config.toml
n_head = 10
n_kv_head = 10
vocab_size = 8192
norm = "layernorm"
qk_norm = false
attn_scale = 0.125
parallel_block = false
init = "normal"
beta1 = 0.93
grad_clip = 1.0
final_lr_fraction = 0.0
batch_tokens = [32768, 65536, 131072]
steps = 9715
MLP neurons of a small language model. Each row is named by its layer, matrix (up: input weights) and neuron, and shows model dimensions 213-340. Each number is 200 + 40 x the weight over its row's rms, rounded and kept within 0 to 999.
A block is one neuron, or neurons of one layer that tend to fire together. Before each block is what it responds to, as a language model described it from the Wikipedia text at the highest values.

Description: Name-internal abbreviation periods
L3.up215,278,152,273,196,158,142,190,189,213,251,224,212,113,169,211,190,157,232,216,215,248,174,249,259,172,168,223,236,253,208,213,119,193,242,197,216,187,212,255,274,235,226,156,179,125,209,254,262,263,187,292,183,192,226,179,201,241,218,174,262,197,193,218,135,233,189,171,157,165,318,194,266,263,271,196,138,203,164,186,175,163,122,225,171,153,159,249,195,246,151,263,183,228,147,123,231,236,195,217,211,218,215,181,174,208,192,197,231,152,204,189,212,219,230,143,230,221,196,199,203,192,244,183,202,203,206,184,217
L3.up529,209,214,233,159,238,181,220,231,193,207,183,193,192,243,255,251,227,157,146,129,217,199,223,120,208,216,265,189,242,209,142,172,213,208,147,211,124,202,229,205,230,193,198,203,224,177,248,188,187,148,166,207,168,267,138,179,229,203,264,152,180,177,186,177,268,161,126,215,180,158,266,212,188,172,173,238,190,258,189,199,154,141,195,243,252,163,197,232,133,260,176,104,266,144,208,220,244,194,177,204,217,175,189,264,174,241,151,212,259,198,135,215,240,250,216,215,173,215,209,176,139,210,216,135,179,204,165,221
L3.up1117,187,270,156,193,172,184,228,236,132,213,190,157,200,161,165,217,198,139,260,166,191,233,192,169,131,197,338,193,173,201,186,200,151,172,216,220,239,172,180,252,153,206,189,241,171,202,238,191,217,221,164,196,215,159,156,253,310,185,233,219,183,190,192,227,164,175,240,188,171,238,156,133,260,223,204,193,187,188,240,221,177,196,278,139,237,166,254,174,153,163,251,164,247,139,220,261,182,227,173,137,153,211,186,131,184,164,219,251,246,141,163,318,170,155,244,213,191,244,195,258,244,155,159,252,175,274,151,202
L3.up1325,167,203,205,189,142,229,218,247,163,184,206,181,172,132,298,186,249,167,213,257,136,149,195,182,186,207,249,153,169,199,231,230,190,250,161,259,150,151,218,256,190,186,159,183,237,156,222,259,167,223,198,217,188,210,244,316,191,226,175,257,232,162,238,228,204,175,205,202,152,143,219,140,208,152,206,169,193,153,281,186,153,220,265,208,189,169,247,241,205,204,242,153,189,238,173,192,205,178,247,233,261,218,145,220,240,184,184,211,97,214,235,292,248,164,194,141,209,65,242,170,220,178,215,178,212,227,152,216
L3.up1332,181,198,124,218,176,116,223,249,209,187,219,252,190,227,198,133,151,137,224,189,148,286,210,163,156,193,231,162,211,208,229,239,196,213,106,150,201,173,208,245,158,197,199,234,188,176,191,146,133,215,196,189,195,226,189,226,232,155,214,225,151,156,211,310,217,164,210,224,152,196,185,199,276,168,174,230,219,201,210,184,166,182,215,204,99,249,171,145,205,303,152,186,204,152,144,241,195,208,179,207,177,181,147,183,250,194,156,185,173,236,183,196,171,285,154,213,204,194,203,187,234,212,249,222,166,194,132,233
L3.up1520,196,186,224,259,197,130,201,263,165,199,219,218,133,265,199,202,226,196,171,148,203,223,152,216,226,169,183,233,297,207,229,269,233,212,220,184,194,209,216,216,107,177,217,126,176,174,208,259,200,157,316,249,211,199,162,162,243,257,183,172,191,175,243,265,253,214,151,217,270,170,242,195,165,180,162,152,179,249,247,169,214,197,196,156,192,229,187,171,227,202,136,161,225,230,183,233,161,243,200,202,271,173,261,224,204,275,160,240,196,187,239,247,276,172,245,190,239,227,230,173,215,212,232,265,247,191,160,180
L3.up1915,211,232,151,168,181,148,204,196,170,230,181,188,201,172,229,253,225,73,214,212,178,169,179,144,154,237,132,141,254,221,195,271,187,208,129,216,108,203,199,132,226,167,198,130,206,216,271,212,228,234,233,259,263,237,139,199,228,143,173,253,172,232,283,213,127,215,156,207,159,247,212,245,228,219,181,214,181,177,167,244,250,186,176,227,265,276,182,163,189,192,148,177,124,160,225,182,236,173,173,158,203,248,149,154,253,218,203,234,175,163,169,193,213,194,224,185,186,122,170,300,207,249,165,187,196,268,158,249
L3.up2479,199,209,119,175,227,130,208,331,161,236,207,135,206,180,191,175,167,238,204,200,205,232,137,195,258,185,154,204,276,243,152,244,221,194,195,188,237,238,232,264,220,150,244,187,201,135,197,193,210,122,243,156,204,185,221,158,233,171,173,175,248,199,231,263,185,227,185,223,153,206,148,204,212,220,262,188,244,151,145,212,178,188,267,203,288,272,173,192,163,161,174,143,162,194,220,231,152,193,202,142,140,178,188,183,244,261,227,194,216,213,168,218,137,147,243,218,149,212,264,209,150,220,187,173,200,248,207,208

Description: Inner digits of numbers
L2.up144,238,217,217,129,212,199,226,201,182,141,182,161,178,221,203,121,205,106,181,206,217,218,180,259,152,231,214,180,180,150,170,212,159,96,223,176,143,228,181,190,219,147,218,169,231,207,178,196,177,178,305,298,222,178,211,236,193,220,192,194,229,192,123,15,168,191,154,157,193,172,103,225,193,206,227,223,181,151,235,182,223,133,258,171,158,277,198,189,117,256,202,258,242,148,176,278,150,306,270,218,154,248,149,192,229,166,285,264,261,198,196,143,292,167,203,261,197,170,167,219,187,186,129,208,234,257,163,249

Description: Second subword piece
L5.up75,202,264,169,186,152,159,262,217,219,142,162,155,203,229,177,162,167,271,189,229,275,183,233,179,174,166,182,166,163,223,200,164,164,161,242,153,108,204,192,173,200,215,212,227,196,162,249,241,212,125,189,238,218,236,240,189,162,183,147,167,148,181,198,183,254,212,225,202,184,192,245,177,196,189,143,227,165,196,214,203,190,135,161,248,281,197,201,193,171,153,225,168,201,239,208,147,187,237,149,252,205,188,134,186,168,167,208,175,176,214,215,242,168,218,242,186,209,191,232,177,197,186,131,137,198,242,175,290
L5.up167,176,207,116,191,166,224,268,147,164,218,197,155,138,176,193,178,277,231,154,233,227,204,298,132,244,240,178,189,220,225,158,253,197,222,255,200,179,167,289,195,220,281,167,219,241,204,211,217,100,209,246,164,212,182,223,246,199,192,213,188,110,187,206,127,257,190,223,292,148,232,253,132,231,150,231,209,129,134,181,175,204,129,223,198,262,253,180,220,211,279,112,120,281,130,179,238,175,184,206,135,223,189,164,230,188,240,233,219,203,171,241,297,196,196,199,208,181,186,221,133,220,196,126,221,172,203,177,254
L5.up548,200,257,120,156,256,231,194,117,219,226,248,160,209,125,177,238,161,267,176,266,124,165,248,203,145,191,224,225,216,203,226,202,239,244,174,214,181,164,155,243,264,196,151,178,237,287,179,191,251,176,201,185,223,206,215,231,211,272,317,193,115,253,249,243,190,160,98,180,218,179,202,189,135,149,213,95,174,264,220,188,328,190,149,189,244,201,215,221,153,245,242,199,219,220,198,187,254,195,198,175,218,152,195,245,194,188,213,136,188,243,201,221,285,204,197,266,193,171,188,171,247,208,163,247,208,196,237,176
L5.up676,246,101,165,171,230,199,247,242,166,189,169,166,228,231,172,190,111,208,198,209,202,174,321,233,224,164,164,212,226,173,203,126,168,187,142,161,152,224,156,207,213,217,175,144,145,132,171,205,211,244,204,145,179,152,262,194,206,156,164,168,231,247,138,51,230,201,208,182,224,214,189,246,229,186,183,177,247,212,229,259,246,191,178,239,213,199,122,133,215,226,158,200,165,130,233,184,142,209,210,265,160,159,207,229,174,225,196,211,178,161,161,232,219,133,265,252,240,202,212,246,151,140,232,216,191,199,142,208
L5.up775,227,204,229,151,134,251,192,148,212,201,166,182,196,211,204,236,215,259,177,219,152,208,221,130,184,114,198,198,198,184,228,166,215,197,188,224,159,133,150,172,177,202,206,198,225,224,204,158,151,201,180,181,189,235,142,144,248,248,215,129,212,200,151,150,198,126,217,215,219,228,150,227,206,234,190,304,222,229,142,185,207,102,244,211,207,187,252,206,189,194,188,212,160,193,161,176,106,243,184,152,163,305,175,285,221,232,153,238,224,184,136,210,286,224,301,92,199,173,239,135,213,195,135,220,169,234,155,161
L5.up967,108,270,218,245,225,246,111,200,155,220,191,231,171,234,129,203,258,214,225,229,146,250,244,192,167,161,168,174,129,164,163,226,204,205,180,170,246,222,214,192,258,234,267,124,270,167,222,213,231,196,275,172,195,191,192,245,181,203,157,234,229,202,182,170,190,183,235,248,198,183,184,197,221,202,213,231,158,263,140,206,272,184,173,182,214,194,138,203,235,248,204,241,144,210,201,215,226,222,228,185,195,195,263,215,260,146,190,238,180,255,184,209,263,152,278,208,145,185,261,211,217,150,190,188,135,207,181,301
L5.up1076,193,242,218,190,186,122,263,178,203,170,158,190,150,166,219,288,232,110,203,150,255,124,162,233,205,173,236,208,192,177,207,170,179,190,217,163,167,160,161,182,199,237,238,152,209,233,232,183,175,124,220,225,188,194,175,187,204,162,183,274,265,163,221,173,252,281,194,231,213,158,258,180,200,170,164,164,188,256,270,229,168,222,167,243,234,231,161,184,233,182,267,177,238,188,185,164,120,222,225,196,229,197,196,202,310,190,192,190,186,233,170,234,214,214,163,164,161,197,223,181,201,252,154,143,255,131,164,171
L5.up1583,255,304,201,165,171,237,268,197,238,210,269,200,167,203,187,251,207,189,172,240,157,242,225,142,214,207,189,223,213,202,201,209,277,146,165,200,89,152,200,246,179,292,138,193,279,222,186,153,164,255,283,217,216,165,227,152,152,203,250,182,153,218,206,170,250,275,236,222,183,177,150,183,232,155,195,233,214,217,160,175,250,168,216,209,218,198,218,189,195,207,220,190,142,198,192,214,205,196,234,153,241,205,169,187,231,109,202,191,162,190,238,150,231,248,145,163,211,248,158,202,206,224,162,179,227,187,157,207

Description: Passive past participles
L5.up632,223,284,160,195,198,226,144,204,219,220,206,211,197,244,232,295,272,323,190,180,173,227,207,216,234,104,197,184,167,187,212,155,193,192,201,186,221,166,136,217,260,208,233,214,154,302,212,252,207,170,176,193,198,206,228,213,230,145,174,242,172,175,174,208,164,148,304,282,208,217,195,198,240,218,235,214,156,204,195,164,217,180,205,222,282,232,240,168,172,195,248,203,292,199,175,242,196,212,121,204,179,207,147,226,184,268,179,228,226,183,168,289,252,180,122,203,263,178,287,171,224,227,238,254,213,149,273,171
L5.up1239,190,196,207,187,195,235,203,152,197,191,163,198,137,166,112,207,234,186,204,181,186,183,229,222,216,182,161,181,213,151,144,224,194,143,164,233,168,199,185,231,205,247,184,198,175,166,205,196,208,213,291,178,253,160,166,229,143,236,213,146,201,233,145,171,231,145,148,274,267,134,201,204,225,203,213,147,170,231,179,243,262,218,234,268,244,209,168,168,212,191,204,218,167,242,211,252,215,260,214,263,176,149,215,277,271,247,233,240,240,235,297,253,178,184,225,163,241,175,125,158,171,156,182,203,215,160,220,231
L5.up1412,218,286,184,219,180,271,176,190,176,176,192,221,188,197,168,191,247,167,165,278,239,166,175,184,181,179,259,157,195,166,182,167,139,231,146,180,189,213,215,208,212,174,119,177,329,205,213,217,225,186,184,221,192,193,211,158,213,147,174,189,144,223,171,208,191,104,168,192,177,188,151,232,172,257,241,188,137,196,203,240,265,88,220,259,327,207,189,214,201,212,174,184,162,190,168,247,220,208,185,200,169,202,235,205,257,244,231,207,214,187,167,144,179,182,209,215,224,222,259,177,160,144,237,165,202,165,194,223
L5.up1737,241,233,241,136,207,195,224,160,166,167,242,203,193,229,186,154,243,151,200,125,228,183,121,194,132,134,245,224,149,183,263,283,247,246,215,207,228,155,214,255,170,222,159,215,210,260,218,150,213,161,233,246,281,251,183,184,129,243,255,169,160,196,170,152,243,139,225,154,204,276,295,191,255,203,177,206,143,205,115,226,184,134,167,211,174,222,97,167,179,218,181,209,255,179,177,143,232,218,241,239,123,229,243,205,203,147,164,170,249,196,198,145,218,150,221,274,214,207,225,235,135,288,149,226,238,84,204,289
L5.up2103,320,236,132,201,257,201,244,195,187,289,252,130,157,169,200,116,239,151,187,217,226,203,139,177,206,143,198,231,93,184,188,132,174,144,154,132,252,236,262,193,164,203,103,201,176,218,184,218,228,200,256,205,139,244,238,175,181,169,222,234,128,210,197,254,192,129,217,195,191,233,184,217,200,256,230,223,238,195,195,194,223,252,180,279,158,161,217,91,132,206,155,251,194,222,188,238,104,146,287,185,180,224,235,224,219,187,178,178,274,179,207,191,161,80,235,175,197,226,195,212,241,238,246,245,132,166,197,199
L5.up2132,194,260,299,225,212,182,156,254,235,190,207,176,157,243,196,180,123,228,245,146,193,245,233,160,218,189,246,128,114,218,212,261,208,128,149,229,199,195,243,226,189,200,201,228,205,218,205,146,200,122,201,178,188,222,184,235,155,179,205,248,235,183,188,195,279,194,226,205,224,216,213,173,208,229,236,227,150,265,171,152,242,180,184,256,189,205,145,187,156,164,208,161,245,213,163,242,222,179,251,196,175,200,212,205,179,212,189,237,240,234,213,217,277,237,209,185,241,183,151,223,196,174,189,112,205,114,197,149
L5.up2241,254,116,212,245,179,229,213,156,187,195,212,196,255,192,200,188,179,179,212,232,136,181,148,254,169,230,177,170,187,135,204,203,148,249,144,215,233,218,164,250,189,243,179,219,167,232,128,220,177,221,227,204,189,159,203,189,179,177,176,212,228,228,172,219,256,184,218,146,163,234,184,203,212,208,210,168,261,202,244,188,266,201,187,223,178,166,188,196,134,223,150,183,170,163,194,212,191,158,214,181,159,315,256,136,230,166,205,199,184,243,247,291,226,249,170,198,184,201,219,201,150,148,211,223,198,153,258,187
L5.up2476,189,193,223,220,196,217,168,180,174,200,219,180,219,215,206,170,183,292,211,152,233,201,272,169,184,228,210,258,161,196,237,171,164,188,229,183,137,227,173,157,136,233,196,214,210,188,173,234,276,248,217,236,204,189,196,198,164,205,257,235,221,194,213,210,210,175,247,266,195,241,196,204,194,298,171,268,159,189,219,225,282,196,200,227,173,182,131,245,164,206,136,173,173,209,177,197,238,183,225,223,194,229,161,231,207,274,189,197,122,243,235,159,183,226,179,141,260,181,214,179,165,133,164,210,211,209,194,253

Description: Passive creation/use participles
L2.up2548,202,221,146,180,240,178,233,162,200,219,205,148,194,192,223,200,230,181,242,160,160,181,196,166,254,242,180,220,167,192,265,151,182,231,140,201,271,162,246,253,198,236,211,195,206,141,131,162,215,253,262,218,203,109,266,212,157,242,164,165,96,177,147,193,166,184,126,262,202,159,97,212,182,216,204,200,186,180,190,165,201,191,217,222,250,190,145,192,230,254,229,214,198,207,209,218,181,188,191,195,176,151,196,204,223,128,123,229,225,208,228,158,216,192,207,161,219,265,186,162,275,262,212,217,226,146,163,255

Description: Second piece after D/N
L5.up478,151,241,151,145,229,262,194,238,174,203,231,214,255,210,118,262,274,264,213,200,204,255,189,238,186,192,188,201,187,243,203,154,259,209,226,216,157,203,181,146,186,192,234,286,183,236,238,239,194,196,166,136,275,190,183,221,178,217,149,188,194,245,138,219,181,213,136,134,118,238,300,218,230,148,194,208,190,203,150,214,162,160,205,206,199,237,222,220,152,264,233,139,213,169,120,212,175,121,189,285,221,173,171,262,222,232,229,160,226,158,196,219,279,145,216,240,253,201,237,176,172,191,201,202,185,237,212,122
L5.up530,211,185,243,236,164,209,230,231,201,189,227,164,272,106,215,200,229,238,178,235,208,224,101,209,200,224,170,225,191,221,188,171,241,290,208,178,216,243,219,154,237,195,226,126,142,146,200,254,166,191,185,162,174,162,169,189,221,198,270,191,182,190,230,163,132,157,138,178,164,244,199,205,205,107,173,219,223,248,255,205,264,193,274,148,152,153,276,185,199,177,168,166,156,169,217,235,150,165,169,147,156,270,234,239,216,230,234,233,231,255,129,140,216,153,106,236,179,143,146,151,210,197,239,149,190,180,204,200
L5.up581,221,189,176,170,212,208,203,213,186,192,254,192,186,263,134,265,245,218,196,223,212,205,217,255,197,190,146,251,205,246,154,215,139,253,171,215,178,246,164,185,234,215,241,199,198,211,162,180,229,195,246,114,243,170,260,231,248,263,178,261,121,224,173,145,213,183,246,99,201,237,207,228,133,117,168,180,214,103,195,167,182,271,229,166,241,198,250,205,204,214,180,153,268,203,217,197,225,189,245,225,218,205,229,149,199,164,187,253,165,159,183,256,143,116,185,190,262,171,189,218,205,208,209,135,225,216,249,220
L5.up843,205,292,174,177,199,168,187,281,151,207,269,171,227,197,277,198,267,130,237,124,160,239,203,197,278,139,201,146,200,275,259,310,210,176,235,217,173,162,212,184,188,157,215,159,218,271,237,185,190,189,229,283,181,163,219,188,226,207,271,146,174,236,214,211,249,167,108,236,206,236,253,196,193,240,168,197,191,136,173,215,227,223,208,153,267,198,197,210,201,199,239,196,193,237,211,224,212,164,214,217,202,194,144,140,230,212,222,170,226,180,197,65,202,230,171,160,218,198,243,201,177,187,239,170,151,253,163,240
L5.up1046,212,234,230,222,178,129,200,190,209,201,136,143,188,229,213,276,115,211,197,102,206,189,142,171,201,214,127,274,154,208,120,231,214,287,199,167,279,222,227,211,200,232,277,267,204,188,210,215,203,180,153,151,246,268,156,247,197,194,205,183,179,183,66,265,230,179,180,186,119,147,159,268,188,121,239,213,215,217,221,122,220,184,182,259,177,245,176,238,223,265,267,145,267,165,167,154,202,193,213,149,248,209,196,187,188,255,203,260,233,197,181,273,285,139,204,228,245,177,241,213,122,190,207,154,215,188,203,216
L5.up1550,204,259,206,145,202,172,192,197,101,208,204,189,176,186,171,206,117,181,200,81,185,245,247,194,169,186,192,211,143,236,129,193,170,230,228,226,154,248,251,124,248,198,95,138,224,207,246,181,262,253,192,225,134,237,185,158,227,239,142,199,176,248,168,212,206,202,222,173,209,210,215,247,167,197,210,197,198,147,157,163,151,181,179,200,221,163,177,236,139,209,194,202,169,226,166,169,217,169,268,255,236,228,236,221,154,164,201,190,186,83,180,253,184,178,244,200,221,193,244,224,263,200,172,226,208,189,172,139
L5.up1578,189,203,221,171,221,214,239,194,126,221,277,199,180,164,220,180,269,260,151,197,153,190,216,168,226,211,170,222,207,195,189,165,207,239,189,200,163,229,206,208,277,184,243,207,227,195,238,137,159,209,207,133,197,174,139,237,304,264,143,242,197,188,226,156,280,185,188,92,191,207,164,299,230,196,238,217,187,136,137,170,175,206,187,213,194,179,192,219,187,185,184,204,168,203,133,170,241,148,196,135,187,255,141,188,213,220,161,182,241,210,200,261,107,215,266,151,227,181,288,185,200,196,178,188,220,181,219,251
L5.up2323,210,180,218,159,212,181,196,204,174,186,242,250,164,185,224,182,162,247,111,200,198,221,219,217,226,166,150,160,229,187,200,169,164,219,226,85,224,216,144,271,238,160,198,187,246,204,238,258,321,257,251,204,186,207,261,175,221,171,211,224,240,195,259,192,190,183,201,178,162,273,193,240,248,162,192,236,177,264,158,214,161,239,210,214,163,197,224,136,195,256,198,186,170,159,229,136,114,184,216,228,177,278,197,219,208,173,193,222,233,162,198,296,289,165,215,160,178,134,184,199,209,229,183,233,218,199,272,176

Description: Past participle verbs
L3.up71,189,221,204,188,265,233,228,260,201,208,234,228,222,168,187,168,278,203,169,222,277,185,177,221,218,145,307,133,184,125,216,97,132,181,200,164,278,202,277,234,206,170,128,245,235,203,218,266,197,250,207,229,247,185,181,217,206,260,125,180,203,203,192,262,227,138,201,207,213,221,255,173,268,228,170,188,170,250,233,214,159,179,161,229,209,159,217,208,158,269,180,194,139,180,179,217,209,195,210,204,224,235,235,208,272,150,243,186,140,227,203,184,174,165,168,202,179,173,234,295,192,227,212,206,319,179,176,203
L3.up513,118,237,193,169,162,210,193,184,156,182,185,148,255,57,217,133,258,185,269,142,216,125,169,216,179,170,213,207,184,256,209,114,171,162,238,230,185,178,270,216,281,196,241,265,180,196,195,253,136,197,160,223,190,267,252,158,187,251,161,182,132,205,133,182,222,221,122,162,238,174,245,189,223,275,190,229,197,237,141,214,199,184,179,211,247,262,163,200,183,229,186,226,212,213,191,214,118,207,235,154,140,173,150,205,209,193,172,224,197,230,204,175,217,145,140,247,197,186,157,167,160,125,189,239,168,161,192,255
L3.up676,244,145,236,202,216,269,144,248,219,197,157,171,153,143,120,188,172,179,209,187,184,207,232,148,172,161,189,177,228,207,212,227,179,159,226,198,110,110,194,261,263,207,147,187,222,183,204,196,128,193,198,216,203,177,210,200,178,138,188,193,212,261,190,163,206,198,188,229,226,225,213,157,212,191,219,196,209,204,145,152,232,173,176,244,200,187,200,207,236,215,251,224,130,266,226,198,176,212,248,233,124,208,137,162,283,197,152,218,282,212,182,124,216,166,228,231,192,211,234,196,229,173,212,214,138,229,145,199
L3.up1778,274,175,172,170,225,204,202,115,203,254,234,249,236,173,231,287,209,186,199,312,202,214,253,218,210,131,200,152,207,202,177,186,178,188,227,192,153,155,239,255,189,180,175,237,210,206,216,201,252,197,209,172,216,262,221,166,214,146,217,216,164,143,277,157,225,149,187,240,190,254,262,159,268,229,216,198,235,199,242,114,206,162,210,222,218,184,252,168,154,218,172,161,233,136,246,149,212,209,231,173,200,211,194,254,116,159,146,199,216,106,186,230,251,192,220,187,212,178,146,185,279,189,213,200,92,249,117,163
L3.up1840,198,200,176,179,243,161,181,180,224,210,180,215,159,217,200,191,181,222,181,210,217,168,244,153,154,213,179,246,169,167,152,206,156,173,225,241,219,157,172,204,202,264,206,212,200,251,202,298,135,186,212,293,240,171,272,208,205,201,190,265,191,177,202,182,171,213,194,248,291,181,288,183,162,158,205,124,231,177,272,218,190,187,258,182,205,218,160,195,220,233,268,202,199,243,134,224,133,260,158,220,198,198,206,167,193,172,229,249,237,213,180,206,218,184,237,210,299,176,190,209,184,189,235,215,216,261,205,156
L3.up1942,214,213,259,255,241,223,207,210,216,244,202,136,219,199,220,177,176,189,170,215,225,145,205,181,221,175,159,180,190,163,185,191,161,219,167,118,197,245,229,228,185,181,244,194,184,187,203,219,176,184,198,275,179,224,180,183,198,196,185,212,177,211,174,145,211,223,221,219,234,220,234,242,213,195,207,254,234,284,153,168,227,277,183,184,227,223,152,226,184,315,208,199,125,191,205,157,218,213,226,195,226,212,219,246,213,266,216,199,200,224,127,262,161,223,236,205,182,199,210,184,253,185,220,240,212,211,184,221
L3.up2016,243,222,197,181,212,318,180,207,219,162,197,169,107,206,153,147,202,254,176,245,207,158,183,179,197,180,227,193,180,168,214,155,186,155,178,255,285,186,192,207,145,223,211,183,294,236,171,238,118,272,218,191,203,205,128,190,171,197,160,242,253,241,153,253,269,230,219,252,197,171,212,177,199,229,203,181,225,191,149,190,205,240,182,180,152,204,232,260,204,226,199,223,177,202,126,254,156,195,210,225,162,214,153,211,208,233,182,201,212,232,219,177,265,158,238,190,232,208,115,227,232,136,244,205,152,144,207,244
L3.up2414,184,162,159,207,236,251,252,182,193,194,146,219,222,113,173,196,145,237,208,199,210,213,220,218,151,243,202,189,200,159,228,159,225,201,152,197,187,188,203,227,156,234,286,123,198,225,200,220,214,191,245,238,156,143,203,222,181,173,151,247,206,143,139,195,207,195,196,189,232,188,206,227,166,292,173,248,183,204,175,152,251,179,191,260,184,127,194,258,211,270,191,200,193,161,151,261,230,161,273,253,208,204,165,190,281,255,203,154,255,272,172,190,165,177,106,163,203,162,126,103,241,120,207,111,240,264,224,241

Description: Mid-word "l" fragments
L3.up135,169,160,161,203,222,252,162,231,141,222,207,220,201,239,201,208,215,267,258,138,177,153,169,197,256,114,183,149,251,217,194,199,179,208,202,189,176,147,265,213,190,204,235,204,176,197,179,165,127,221,185,137,207,192,125,188,171,265,236,198,248,251,150,170,282,205,183,203,230,278,264,242,227,145,194,219,250,171,235,191,223,219,223,196,254,200,201,279,154,234,168,219,201,247,295,143,233,246,246,123,168,221,149,151,163,201,238,168,175,206,283,221,226,165,220,208,210,115,226,121,167,192,237,139,223,149,171,166
L3.up311,207,179,182,183,190,220,194,303,207,201,202,221,210,179,231,181,241,290,159,164,229,176,221,219,123,250,248,198,142,163,167,212,179,177,192,195,165,199,217,283,210,196,265,177,193,135,300,154,203,206,185,191,182,95,219,242,240,184,225,213,216,201,172,140,209,208,236,205,219,210,184,180,200,131,188,196,211,182,174,195,163,126,187,221,234,202,296,206,211,242,176,209,203,155,221,260,205,220,123,212,222,185,221,123,223,174,178,161,251,199,222,264,238,215,179,226,226,215,200,229,246,243,227,281,180,165,193,216
L3.up626,265,189,200,231,212,185,198,155,220,234,288,223,217,182,232,208,157,164,168,182,222,195,187,170,226,193,228,178,191,249,209,183,202,198,226,152,118,265,151,202,267,177,221,147,226,212,197,162,196,247,114,206,243,283,198,249,191,219,191,176,174,191,192,193,248,248,242,168,310,144,206,250,211,108,115,134,227,185,207,209,187,252,234,193,233,144,215,226,203,186,205,169,243,238,223,194,248,171,149,155,175,154,246,200,112,223,193,185,218,242,342,265,166,182,232,151,125,139,229,223,197,261,217,155,204,214,172,183
L3.up691,256,168,235,212,204,182,165,214,175,145,201,206,168,154,226,121,194,238,198,111,179,186,279,235,209,194,263,204,202,178,265,191,189,119,259,258,232,218,238,238,220,246,163,121,205,161,282,187,232,195,257,203,201,223,186,193,210,104,206,231,162,242,256,230,148,288,200,143,247,205,146,285,192,231,230,240,240,233,229,170,138,265,201,173,154,238,197,196,206,109,274,184,229,225,219,179,183,242,245,211,155,183,159,194,198,148,166,226,208,168,218,220,225,174,243,181,317,237,221,225,223,171,162,153,186,206,178,203
L3.up1295,212,256,230,210,188,237,235,265,195,179,198,207,171,191,207,260,248,209,210,217,204,208,213,212,225,242,258,222,193,191,220,171,181,229,158,193,251,180,222,187,187,172,196,159,137,240,201,214,209,196,214,198,179,103,177,253,217,229,248,191,167,197,171,135,152,159,214,178,239,205,198,198,215,188,202,250,237,175,133,196,179,226,254,176,203,238,215,215,258,220,207,164,297,138,189,237,240,237,116,155,196,211,172,207,239,233,184,211,218,204,169,208,166,188,96,152,244,130,275,173,155,180,245,247,221,201,334,177
L3.up2186,190,181,264,222,191,185,171,143,164,206,189,219,263,255,178,250,184,274,157,194,175,181,182,215,214,227,144,181,234,214,202,220,166,155,207,211,137,160,164,181,239,258,227,177,205,257,183,196,166,183,213,168,137,222,199,271,188,233,138,196,185,194,172,243,280,194,257,164,213,185,210,205,160,260,221,184,212,123,142,174,189,205,198,236,229,211,237,250,226,267,223,198,219,170,212,168,149,173,210,164,229,242,204,231,193,123,159,246,203,231,207,269,163,167,278,186,254,173,281,170,190,197,163,197,223,219,229,257
L3.up2347,180,186,195,137,194,165,171,174,226,226,215,212,218,208,211,207,247,218,231,237,136,207,249,148,151,173,198,232,242,232,149,202,202,216,272,208,155,200,292,224,265,261,160,213,227,189,235,229,217,183,177,194,223,189,144,213,200,151,243,194,204,209,231,188,182,137,160,155,151,149,183,289,195,243,205,219,181,214,108,249,154,260,214,189,242,157,250,236,178,176,169,139,171,142,207,212,217,177,190,152,275,193,253,190,224,206,186,195,181,217,213,184,242,294,191,167,252,296,183,194,159,244,201,248,188,237,220,212
L3.up2382,143,210,233,168,174,221,247,248,223,201,198,234,195,228,262,193,190,257,125,133,193,191,229,182,278,262,231,187,190,186,178,208,156,208,233,276,197,112,220,209,203,183,181,193,260,182,173,236,215,189,261,221,143,213,232,235,255,235,206,251,175,230,234,158,199,161,274,184,223,188,161,235,214,183,293,232,235,192,201,152,192,291,205,187,281,155,299,241,189,134,251,137,196,107,209,232,245,173,119,156,191,172,194,201,192,174,243,262,182,220,210,216,170,178,211,205,230,245,198,213,202,195,179,207,225,191,175,264

Description: Mid-word consonant fragments
L2.up2030,75,217,173,236,163,217,171,247,211,199,201,178,164,196,242,264,278,220,240,211,173,146,175,172,146,115,165,202,153,145,168,206,253,198,149,221,243,204,132,262,212,147,203,159,228,216,225,241,183,150,221,176,209,238,158,167,233,199,180,256,148,210,276,140,268,182,184,176,198,173,180,198,185,134,278,196,276,129,147,270,214,219,223,102,224,249,188,181,148,135,173,37,245,183,267,171,194,158,204,144,210,191,242,179,175,219,177,207,173,145,219,192,226,283,237,181,205,169,221,190,191,213,200,101,219,296,232,154